python train.py --hidden_act="tanh_gelu" --norm="rmsnorm" --init="normal"
MLP neurons of a small language model. Each row is named by its layer, matrix (down: output weights) and neuron, and shows model dimensions 448-575. Each number is 128 + 32 x the weight over its row's rms, rounded and kept within 0 to 255.
A block is one neuron, or neurons of one layer that tend to fire together. After each block is what it responds to, as a language model described it from the Wikipedia text at the highest values.

L2.down111 [100  98  82  85 131 186 164  97 137  58 155 115 138 116 108 138 153 124  90 103 123 106 206 165 157 159 101 128 182 120 139 154 135 129 100 135 148 136 174 137 142 124 139  92 111 112 108  54 135 110 131 154 111  67  83 165 161 167  66 205 149 126 179 149  87  72  44 162 129 165 168 128 141 120 145  74 126 153  89 164  98 137 136 143 153 118 180 144 118 134 162 104  77  76 112 134 155 139  86  96  88  97  88 130 117 196  93 117  90 124 150 130 143 100  99  67 118 118 122 176 145 115 110 143 156 187 174 127]
L2.down200 [128 118 184 109 149 141 111 115 106  58 165 155 154 128 163 118  83 101  94  84 200 128 122  83 150 100 114 107 189 119 103 110 140 130 135 104  72 145 157  73 155 114 174  92 160 110  85  69 160 130  75  97 139 167 115 113 223 138  62  92 146 124  76 143 165 124  83  96 120 123 143 141 119 121 171 105 120  87 183 118 149 173 118 111 111 151  79 152  72 157 149 146 149 107  79 137 120 163  88  88 105  81  52 123 141  97 174 168 120 128  81 114 126 149 128 148 150 130  77 150 121 113  76 162 127  92 145  75]
L2.down353 [ 89 148  92 129 175 153 130 116 162 137 162  84  67 153  71 116  89 176 139 152 157 154 127 105 110 110 158 130 155 100 127 159 172 143 136 137 119 134 152  82 147  91 153  68 149 186 105  89 101  70 101  63 143 124 147 119 169  98 115 138 102 159 106  83 140  92 109 145 150 159 132 134 174 132 126  74 106 109 182 165  88 199  83 149 117 202  82 105 118 127 117 134 147 118 157 179 141 151 127 124 127 139 106 139 123 126  91  93 127  76  60 138  87 143 163  84 174 118 152 136 122  93 109  96 146 115 109 192]
L2.down1086 [138 176 120 146 105 100 124 156 175 121 168 154 185 108  94 112  67 126 102 121 141 152  77 121 164 156 179 131 165 116  96 140 118 137 161 168 136 174 158 130 162 110 137 114 109  89 148 121 106 171 186 125 144 171 127 199 145 121 167 175 167 170  75 176 132 104 139 114 115 164 157 105 122 122 144 142  89 186 125 168 153 101 129 168 115  88 113 149 131 144 102 171  77 130 111 121 144  64 150 183 127  50 103 116 120  96 133 128 223  96 167 104 147 108 150 159 105 140 144 166  75 152 161 148 139 141 140 137]
Responds to: The first three digits of 20th–21st-century years in dates, lifespans and tables (199, 201, 196), plus time words like now, still, today.

L2.down1437 [142 101 143 139  75 109  90  66 173 155  91 144 143  57 113 176 130 161 175 143 137 101 110 113 168 138 118 141 162 131 103 128 155 158 151 118 158  99 116 149 146 126 116  87 121 133 129 102 143 123 132 124  97 153  99 128 111 102 138  82 148  95  99 127 105 134 185 150  60 112 104  45 124 171 185  94  96 137 126 105 133 164 124 137  81 135 186 112 139  96 119 108 161 162 143  97 149 103 138  61 176 113 170 188 153 163  91 129 130 127 101  99  88  81 109 134 116  96 152 125 110  84 127 121 107 137 164 125]
L2.down1819 [143 168 146 196 137 202  97 141 117 165  60 109 139 136 128 110 146 133  99 142 104 106 164 171 130 162 110 102  91 128 118 146  98 137  98 112 133  78  98 116 110  34  83 104 135 139  88  88 106 115  77  89 121 167 100 157 106 134 105 140 156 114  66  97 151  69  81 159 114 126 140 120 120  98 105 110 121  97 176 123 144 132 114 157 151  98 140 111 144 158 132 149 165 103 186  79 126 175 112 134 132 152 162  80  92 157  84 125 128  99 114 181 104 103 115  95 172 125 185 100 127 167 147 148 140  97  76  95]
L2.down2038 [100  98 148 195  93  62 112 111 110 139 103 128 153 108 179 113 109 133 112 116 131 100 122 124 148 145  64 137 151 149 138 109 173 165 101 131 136 143 102 106 203 107 113 105  98  79 159 130 166 195 138 111 151 101 108 185  95 137 118 107 159 156 145  81 134 132 118  89  74 145 138 149  82 171  62  70 134 125 124  68 149 152 119 116 162 194 160 191 130 160 139 124 152 158  95 169 156 130 155 149 135 184 102 136 137 157 135 151 154  97 105 114 133  99 173 142  87 134 151 142 142  83  95 208 124 117 115 120]
L2.down2245 [ 96 118 110 143  88 175  84  97 105 126 128 147 180  51 140 161 150 146 152 173 158 153 111  86  50 115  91 133 140 132 131 177 157 221 127 158 120 110 117 148 168 187 105  97 139 110 177 141 189 193  80 124 123 131 155 164  77 128 158 119 162 156 148 130 133 152 180 103 121 132  76 145 146 153 134 109  89 112 119 155 155  92  96 123  93 124 134 135 152 142 119 185 141 115 131 154 129 124 163  97 139 167  93 154 122 140 107 149 100 155  18 131 108 141 160 142  94 120 137 146 171  88 119 139 119 158 196 149]
Responds to: Opening quotes or parentheses that start a translation, gloss or title, such as means 'sharp', Straszny Dwór (The Haunted Manor), the song "Mangalagouriki.

L3.down958 [148  42 144 132 137 140 122 109  96 135  86 112 195 116 113 143 193 146 128  98  67 131 135 145 156 143 129 137 166 142 128 128  83 164  95 139 201  86 120 141 147 131 137 125  94 128  50 110  92 167 112 153 110 121 140 151 146  67 140 134 156 166  98  69 124 153 136 163 123  72 141  75 102 124 111 200 168 149 157  72 115 157 118 175 204  96 115 131  86 188 163 103  97 122 184  79 173 140 143 114  89  93 134  98 178 155 138 189 150  98 138 121 150  95 171 130 155 148 128 177 104 133  83 116 173  98 167  68]
L3.down1199 [164  97 120 160  96 136 144  33  89 144 107 107  68 141 101  61 104 142 128 119 104 107 190 203 103 143 177 166 100 115 144 132 190  79 121 168 157 100 140 189  65  76 118 177 103 169 137  88  66 201 144 100 118 137 142 152 109 154 104 132 138  82 122 131 104 148 147 147  97 143 190 167  82  96  94 181 170 134  66 159 138 132 152 166 145 120 110  99 175 135 163 212 134 110 179  99 177 147 110 151 108 173 132 130 124 169 121 204 163 122 116 130  86 143 135  90 102 100  93 101 171 167  91 107 177 122 134 100]
Responds to: Opening brackets or quotes that start a clarifying aside right after a name, number or score, such as "4–2 (aet)", "Marie Epstein (credited as", "6.0% (2,770".

L4.down227 [117  98 192 180 151 102 120 189 161 154 142 141 127 172 135  39  94 169 118 156 179 118 213 175 128  48 143 123 139 156  84 125 119 113 129  80 113 145 163  98  83 159 180 114  87 126 153 122 173 155 127 110 116 116 149 112 105 105  89  95 110 139 145 130 162 121  83 144 182  95 136 150  85  73 126 129 109 152  89  85  69 120  97  77  87 192 139 119 118  88 135 128 150  80 130 132 125 115 157 162  98  50 126 163 152 121 133 117 120 155  96 123 138 138  93 139 106 148 115  99 122 118 174 133  84  86 123  98]
L4.down624 [160 150 174 164 160 110  78 138 105 124 148 164 128 175 130  94 114 139 117 145 134 160 127 149 124  97 115 117  98 121 214 238 119 156  44 121 178 166 158 138  83 137 123 110  76 108 137 135 121 116 194  91 119 150 122  89 137  90 117 141 111 130 134 191 140  70 158 128 129 173 158 180  88 122 117 100  63 103 109 131 110 134  91 118 102 157 130 148 107 127 129 165 165 143 173 124 128 160 130 141  76 124 124  84  80 101 149 125 106 134  92  87 183  96 130  95 140 172  84  77 164  82 149 168 131 134  79 123]
L4.down629 [167  86 104 151 129 153  99 100  88 228 129 100 125  81 155 123  98 214 121 101 154 108 159 124 124 195  99 194 142 134  88 161 119 157 100 171 142  94 151 138  98 121 112 137 147  77  84 106 151 124 108 146  92 138 139 156 127 141 108 111  96 115 149 209 147 133 179 166 178 101 136 106 136 155 191 100 128 107 123 190 116 124 106 114 115 144 104 137 183 121 116  76  75 137 140  92 158  96 192 129 170  95  79 108 107 161 153  97  62 147  92 150 104 111 110 121  83 148  73 170 119 122 136 151 139 142 164  93]
L4.down824 [160 119 151  85 145 131 113 105 138 118  94 132 157 141 126 196 126 118 154 119 116  69  78 135 183 121 102 117 125 110 139 147 137 124  91 177 121  90 131 145  98 162 101  92 141  78 160 143  99 117 117 156 136 110  87  86 146 102 153 124 164  77  85 140 143 153 132 139  91 135 133 150 176 149 105  75 133 111 157  80  77  51 145  92  81 156  58 126  93  90 166 119 163 169 135 128 145  89 177 136  69 148 121  53 156 117 116 138  93 114  69 107 143 117 108 117 159 161 108 108 105  98 165 132 209 117  49 126]
L4.down860 [116 160 178 139  97 166  92 185  83 161 123  39 147 184 108 136  73 143 159 102 147 153 173 118 157 109  80  81 140 128 187  98 103 161 151 114 152 158  83 114 153 195 163 147 100  89 156 136  71  89  90 113 112 127 140 144 116 167  87  91  88 143 158 125 159 137 147  86  65 144 169 119 109 148 153 131 139 121 152 136  75 119  92 153 122  83 193 131 152 143 109 116 158  83 142 169 105 110 115 127 106  86 125 144 127 143 115 172 169 159 122 124  60 116 115  91 106 135 115 146 126 106 132 138  89 165 180  74]
L4.down1919 [ 44  54 173 138  86 142 121 126 157  77 120 138 138 155 102  90  73 137 147 132 126 116 107 122 145 126 115 140 120 135 101 173 133  70 109 106  76 113 136 113 137 154  87 144 131  89 182 131 162  99  92  96 150 161  93 134 131 106 120 138 113 159 143 207 146  99 190 207 138 144 104 179 144 137 189 146 135 134  82 134 107 158 122  78  87 160 184 153 102 123  95 149 101  95 140  90  91 111 141 164 156  84 106  99 151  99 139 144 125 110 118 146 178 170 161 109 152 170 145 163 132 124 184 129 111  62 110 159]
L4.down2060 [118 120 166 151 132  89 122  95 162 134  80 124 129 114 118 132 128 143 142 116 130 164 165 156 124 116 130 167 164 129 147 120 111 132 109 150 121 183 128  98 123 108 127 168 145 101  92 127  48 115 174  94 129 103 179 215 122 164 126 180 116 107 111 171 156 143 121 149 160 137 122 110 166  73  70 116 131 138 141 105  93 101  78 158 106 116 217 139 139 109 179  93 166 145 125 119 108 127 176 148 116 134 143  85 134 171 140 154 151 113 120 107 116 106 117  96 144 182 123  80 175 103 158  97 125 148  49 139]
L4.down2296 [116 100 113  95 172 119 214 148 100 102 105  62 167 168 169 150 166 186 112 122 166 134 120 161 155 153 150 133 180  54  79 198 158 114 151  67 139 126 150 142  82  82 114 112 135 150 138 113 138 159 175 156 133 104 124 100  85  89  83 179 132  72  96 102 175 103 101 130 161 135 142 158 120 134 131 106 144 122 120 139 150  98  84 102  67 143 130 106 124  99 193 132 134 135 131 130 117 173 209 138 149 124 112 136 183 131 115 184 146 150  72  90 134 168 122 204 110  96  84  94 120 157 131 149 167 143  94  85]
Responds to: Main verbs or prepositions whose object noun phrase comes next, mostly with subjects that are things, e.g. features, contains, issued, with, had.

L4.down257 [ 75 130 164  86 146 111 108 119 139 119 132 190 130 139 114 121  92 102 126 118 175 176  70 146 144 127 148 157 128 159 157 107 105 139  56 145 146 144 119 135 121 137 143 118 120  80 134 105  96 157 176 132 149  93 131 130 149 125 129 191 143 132 130 128 107  98 125 172 138 101 126 114 122 115 115 137 129 105 134 141 139 119  77  83 187 130 135 129  83 107 132  99 144 151 126 190  91 168 114  62  65 182 134 192 132 133 108 166 145 144 127 155 190 113 120 177 160 136 140 131 125 111 183 118 184 143 149 116]
L4.down268 [142 130 104 121 176 178 115 123 144 210 107 104  85 177  71 141 197 144 175 142 104 125 142 122 111 128 139 133  85 156 150  79  57 101 136  89 151  47 104 113 108 126  96 115 118 190 108 113  92 169  84  80 126 138 119 121 143 164 122 132 153 131 121  71 120 159  91 129 145 110 111 106  81 104  96 139 154 171 119 118 158 162 129  42 179 195 106 126  94 174 123 104  77 120 193  75 122  95 116 132 113 155 117 138 146 100 163 136 181  51 106 150 125  55 129 113 118  85 159 179 124 148  92  97 153 111 159 101]
L4.down308 [ 71 108 111  98 141 161  95 140 131 141 179 118 180  88 112 124 147 108 101 144 145 177 177  71 167 156 108 108 130 113 125 135 177  61 131 149 129 128 124 190  78 112 168 118 159 129  79 105  95 144 130 161  93 139 126 182 121 166 168 157 129 160 107 158 129 150 191 159 188 105 117 114 104 167  84 133 128 114 110  90 135 166  70 131 147 150 125 111 141 169 163 128 181 137 152 122  54 114  86  82 111 111 127 106  98  81  73 138 131 119 118 131 133 127 175 102 175  89 173 136 140 111  78 142 133 153 150 122]
L4.down755 [112 117  84 120 109 159 142  97 146 102 125 135 125 151  56 179  92 167  82 146  58 118 131 175 108 134 162 140 123  88 123 146 100 180  94 131 120 100 149 118 150 147 115 127 124 103 165 135 138 109 132 150 108 113 138 141  92 166  80 164 109 176  99 163 168 159 134 139 135 125 128  29 147 120 171  81  66 101  62 104 102 122 139 158 143 138 101  67 137 117 112 130 149  82 143 162 106  46 144 143 155 123  97  81 173 118 176 164  73 129 154 150 186 152 158  77 117  90 118 133 147 162 163  96 125 130  35 145]
L4.down1307 [119 110  93 118  84  71 136 164 157 137  82 193 103 137  88 148 105 165 111 119  34 162 144  73 157 130 195 111  92 127 119 112 171 148 112 109 137 106 142 109 133 168 185 112  93  60 141 150  92 130 119 121 131 100 155 154  73 177 116 133 129 132 148  97 117 106 146 131  93 129 179 110  86 142 102 137  76 172 104  99  64 128 146  94 128  94 122 111 103 114 140 149 124 133 146  86 147 120 108 130  82 165 170 101 164 139 164 154 134  96 196 173 109 117  85 113 103 161 185 182 120 178 118 131 133 176  58 132]
L4.down1360 [ 89 152 144  62 181 169 128 174 146  63 130 157 124 166 156  79  47 161  98 149 167 140 135 111 177 120 135 157 161 161 201  44  85 124  91 132 124 146 175 102 131 122  78 116 135  96 177  97  88 165 143  76 198 109 128 150 123 191 118 157 146 111  88 163 137 158 117 156 179  80  97 170 138  97  90 159 174 154 129 189 142 106 139 150 208 156  82 129 124 124  89 119 108 158 148 143 145 123 170 106  20  95 164 123 155 110 147 198  96 124 134 115 126 131 140 158 185 121 152 144  93 137  85  86 152 140 111 147]
L4.down1966 [108 119 134 172 111 167  90  81 132 147 167 132 189  75 106 132 134 132  71 110  86  95 127 116 137  98 146 199 127 161  85  68  89 119 141 171 163 126 113  44 104 153 157 239 111 123 177 137 112 137 185  90 131  60 128 121 104 177 161 128 172 110 111 132 154 103 166 181 114 129 173 124 117 137  67 127 142 172 176 179 150 134  99 168 153 138 116 126 103 163 159 151 108 126  88  94 126 145 121  99 142 151 102 121 173 165 121 163 168 213 100  78 125 155  72  66 122 167 127 122 101 154 134  92 153 149 126 101]
L4.down2223 [177 126 124 133 133 111 104  96 143 152  66 107 135  97  96 119  83 154 114 131  56 150 146 107 145 161 125 132 175 164 139 110 179 179  93 103 154   3  88 135 131 156 136  93  83 157  84 129 128 109 147 145 114 146 149 144 137 114 139 138 118 177 126 127 113  79 137 160  45  98 118 122  99 129  99 145 148 113 151 161 144 150 114 111 184  54 102  28 138 143 122  63  89 161 202  57 105  82 140 168 144 146 154  86 120 169 124 157 170  62 103 115 174 118 135 113 121  73 140 127  80  85 112 141 166 136 154  97]
Responds to: Opening parentheses or quote marks placed after a noun phrase, starting a gloss, abbreviation, translation or quoted title, e.g. "electrodynamics (QED", "titled "Magnetic".

L2.down141 [146 111  42 146 105 154 136  95 158 142 160 158  36 135 110 111  99 156 146 151 173 149 122 114 131 121 100 137 165 122  94 130  98 124  94 134  97 206 118 172  75  88 138 104 119 103 137 126 128 142 124  96 159 142 129 129 164  98  71 118  92 107 115 124 117 116 189 107 159 130 146  76 113 127  96 110 156 113 182 163 122 123 182  97 144 192 137 111 177 154 136 136 103 108 123 128 147 115  96  91 182  79  72 145  54 118 113 114  79 149 142  66  82 126 149  68  77 108 103  90 176  77 140 172 143 152 102 110]
L2.down171 [128 214 104 100 112  96 106  99 118 132 153 117 152  85 132 142 130 150  95 167 145 113 159 159 111 120 132 159 140  99 224 166 140 157 192 140 126 160 138 146 129 150 119 144 151  68  96 127 155  99  96 143 165 162 120 179 133  96  81 154  96  66 106 155  89 106 162 171 130 126 131 115 103 161 115 122 114 124 115 114 117 126 130 163 136 173 152 118 135 152 139 129  71  83 113 156 149  88 147 178 138  82 101 124 120  83 144 171 121 122 151  91  89  54 137 118  82 179  87 105  71 100 169 142 174 139 128 127]
L2.down357 [ 97 116 145 138 105 150 182 143 131 181 144 148 153  74 163 145 145 147 105 189 178 109  88 105  82 120  90 186 124 127 116 109 142 193 145 128 137 138 110 152 115 142  77 165 118  78 144 130 176  86 142  58 101 169 132 117 114 149  36 153  91  21 126 124  63  76 163 174 204 107 162 150  88 157 106  87 141 117  65 112 121 135 119  97 167 172  88 180 125 135  78 138 144 178 106 192 172  25 107 155 145 115 119 108 143  87 140 116 108 166 123 114 109 144 134 125 135 169  36 143 180 115 123 114 125 133  65 107]
L2.down1107 [134 133 111 151 159 106 106 198  89 205  55 103  95  32 114 136 163 170  85 114 176 157 143 123 124  92 174 129 173 146  94 142 109 139 122 136 149 102  75 159 136 161 103 169 109  92  70 172 125  92 130 123  72  95 123 111 172 155  89 196 140 115 104  78  99  85 132 189 178  95 116 145  90 137 111 124 120 132  79 130 136 120 165 116 152 154  83 161 109 114 136 140  94  88 106 171 114 142 138 104 124  49 146 121 138 225 156  98 153 209 130 118  98 137  93  92 150 153 112 204 147 138 101 142 110 105 118 156]
Responds to: Forms of have (had, has, have) right after a subject noun phrase, usually as perfect auxiliaries: character had arranged, series has been, piles have altered.

L4.down212 [132 117 209 139 144 120 140 151 119  43 118 110 127 136 144 129  76 135 112 112 131 134 113 106 170 130  96 123 186 107 134 116 137 113  85 124 107 172 115 183 126 152  80 130 174  90 155  96 159 157 127 101 133 161 113 138 101 140 114 156 161  71 131 116 166  74 133 110 105 115 101 123 193 141 156 131 108  98 165 106 148 144 158 147 151 189  73  99 165 147 137 145  60 116 172  92 115  95 116  94  97 132 141 154 130  55 109 115 105  57 120 153 149 172 132 115 106 163 165 117 179  68 149  82 173 132 103  83]
L4.down327 [149 131 142 148 105 106 104 160 116 126 140 128  87 122 147 141  92 120  87 123 142 163  96  62  92 157 159 160 140 169  89  70 102  85 117 174 148  78  93  96 150 114 102 109 139  84 151 141 182 145 145 159 227 167  69 108 177 134 133 147 132 140 125  79 130 123  55 128  98  96 140 132 123 169 120 138  84 155 158 115 163  78 118 130  82 107 161 188 103 161 172 181 106 113  96 181  88 159 126  89  79  89 107  91 138 121 135 129 105  93 151 187 142 135 143 102 124 146 153 102 165  69 151 110 122 143  92 140]
L4.down919 [102 177 188 177 153  90 143 104 109  72 185 124 140 157 102  42  95 175  83 131 164 164 109 175 118  58 136  89 167  75 120 137  88 213 188 156  40 128  90 109 144 123 151 139 173 195 144 100 116 182 111 104 133 149 131 115 131 144  99 106 187 128 175 108  83 107 150 115  41 101  93  94 135 138  92  70 144 129 120 128  81 150  83 130  77  76 100 125 155 128 142 115  98 143  92 128 128 116  35  71  71 107 135 127 126 100 157  95 105 136 135  94 102 114  52 156 191 146 100  89 124  97  83 153  85 146 124 128]
L4.down1198 [151 168 117 109 114  68 132  58 124  85  57 123 171 125 147  72 107 105 121  93 115 138  61  94 122 135 203 135 169 141  44 120 130  62 129 177  91 131 127  91  98 119  83 124 109 158 103 113 152 139 150 121  58 163 128  99  60  98 128 103 132 166 120  50 148  96 124 175 107 137 157  90 158 148 144 112  94 159 160 115 132 116 112 141 129 178  69 172 118 140 142  80 140 101  96 178 159  75 159 130  93 169  86 154 147  64 126 117  95  97 206 142  98 138 117  95 123 146 127 119 106 145 112 129  61 140 140 134]
L4.down1274 [140 141 144 173 111  92  95  50 115 141 174 190 155 139 135 104 137 134 129 128 107  86 134 128  90  49 124  92 144 180 139 120 100 142  94  84 163 126 142 120 130  84 101 103 142 142 187 171 179 119  94 118 156 115 128 118 148 162 116  98 132 132  93  37 153 175 135 113 140  78  85 124 149  75 168 183 115 121 106 176 121 104 163 172 116  64  97 150 147 143 138 182 125  85 135 121 144  79 127 129 126 135 139 133 140 129 157  77 121  73 126 148 198 134 231  38 124 147 105  82 117 147  90 122 120  76 117 129]
L4.down1595 [136 154 147 149  87 124 122 194 125 103 101 173 191  72 173 160 153  46 145 128 116 125  92 126 170  87 138 115 165 152 133  93 156 110 104 133  45 153 138  93 161 133 100  92 148  88 157  79 125 118 164 120 136 140 135  76  99 103 109  96 168 150 149  97  67  82 100  64 137 155  93 123 182 196 155 137 104 175 174 200 120 117 154 148 190 122 155 136  89 147  86 171 135 142 131 186 118 142 166 152 103 124 162 150 149 134 105 123 129 135  82  78  93  76 100 168 149 145 135 137  86 133  99 123 141  88 125  82]
L4.down1870 [146 187 118 129  69 123 167  52 132  66 112 102 124 129 123 121 157 177 133 100 177 141 162 131 155 111  78  94 213  93 118 155 107 113 147 130 120 155 156 113 146 159 185 162 120 115 128 146 152 150 179 114 183 163 149 101  93 153 131 103 176 210 110 111 144 142  73  97 121  80 134 120 118 128 140  83 121 112 182 143 116 111 143 162 165 116  74 101 190 227  90 129 162 102 136 117 133  95 172  94 121 155 117 130  64 140 155 118 150 108  80 120 122 162 122 132 152 130 101 123 128 141 124 138 144 128 128 115]
L4.down2169 [134  68 107  56 200  72 137 107 105 140 133 134 102 118 220  78  72 130 127  98 145 131 121  58 105  48 173 152 126 136 113 174 135 142 175 132 128 130 136  96 112 144 127 110 147 147 102 166 116 149 166  85 104 140 180 129  90 154 128 181 149 142 105  86 160  78 110 165 132 109 113 140 149 169 111 107 129 119 103 151 103 102  88 123  96  99  89  77 117 116  75  95 140  96 129 151 136 135  87 111 124 123 115 138  99 173 152 118 164 156 201  88 137 127  76 102  77  94 171 129 141  90 133  87 113 120 141 113]
Responds to: Verbs and nouns saying where materials are kept or can be found, like held (archive held by), can be seen, open access.

L3.down311 [141  50 113 141 115 113 107  96 156 164 121 125  83 120  76 117 146 120 168 111 129 145 154 121 122 109 145 142 174 135 138 110 132 149 150 104 108 156 139 201 108 172 149 135 111 126 123 133 147 109 103 131 144 147 141 175 137 130  88 139 120 150  88 124 153 111  78 167 137  67 154 121  62 134 120 150 153  95 151 168  74 116  86 104 153 122  97 147  77 142 154 133 132 165 118 129 114 132 177 156 154 133 155 165 134 155 111 131  97 168  97 130 158  78 168 100 156 110  63  61  93  98  77 156 199 129 103 101]
L3.down540 [171 124 197 144 133 136 140 124 150 151 101 157 125 116 140  81 150 106 174 145 131 158 181 143 121 148 134 147 113 109 128 108 113 125 126 177 112 174 176 105 136 189 114 208 113 144 104 163 127 123 111 118 123 159 108 143 114 119 144 139 138  94 123 145 103 156 128 144 125 120 145 155 135 162 154 117 174 158 148  94  97 116  92 113  71 157 149 184 116 162 154 168 117 160 105 138 113 161 206 145 177  57 104 140 190 100 154 182 176 135 133  18 123 127 140 115 158 118 103 152 131 167 135 167 143 110 108  73]
Responds to: Verbs of making or doing, and the prepositions that link them, placed just before their object in narrative prose, e.g. built, created, established, announced, with.

L3.down145 [ 91 134 174  68 162 106 139  85 113  37 129 155 133  96 130 105  97 129 194 106 141  90 137 100 157  87 153  68 144  83 146 175 107 102 155 126  74 119  93 149 118  96  91 177 130 149 138 134 115 166 158  82 150 163  65 152 184 114 150 118  65 194 115 148 156 148 152 127  85  97 128 139 114 110 124 117 113 109 137 152  64 147  94 133 120 132  78  72 197 202 163  84 138  92 131 121 133  81 140  79 112 126 103 143  91  70 144 161 124  98 123 166 154 145 164 126  73 126  90 140 115 129 128 125 148 154 132 106]
L3.down1504 [124 112 121 130 131  85 186  83 183 102 115 121 100 100 145 169  91  95 137  76  97  94 157 103 199  71 130 155 151 145 215 139 156 199 111  91 123 108 195 159 128 110  67 133 145 203 148 152 144  76  95 127 183 175 120 115  90 113 109  73 126 156 168 116 106 176 114 156 184  56  71 185 117 112 169 153 167 134 162 122 116 144 132  87 132 158  95  80 156 131 197 113 138 150 107 131 106 206 135  93 166 135  51  88 163 129 124 145 129  80 105 155 143 106 101 100 154 140 160  82  81 155 146 100 139 119 140 163]
Responds to: Fields after a comma or table bar that finish a reference or place, like ISBN in book citations, publication years, or state/country after a city (Seattle, Washington).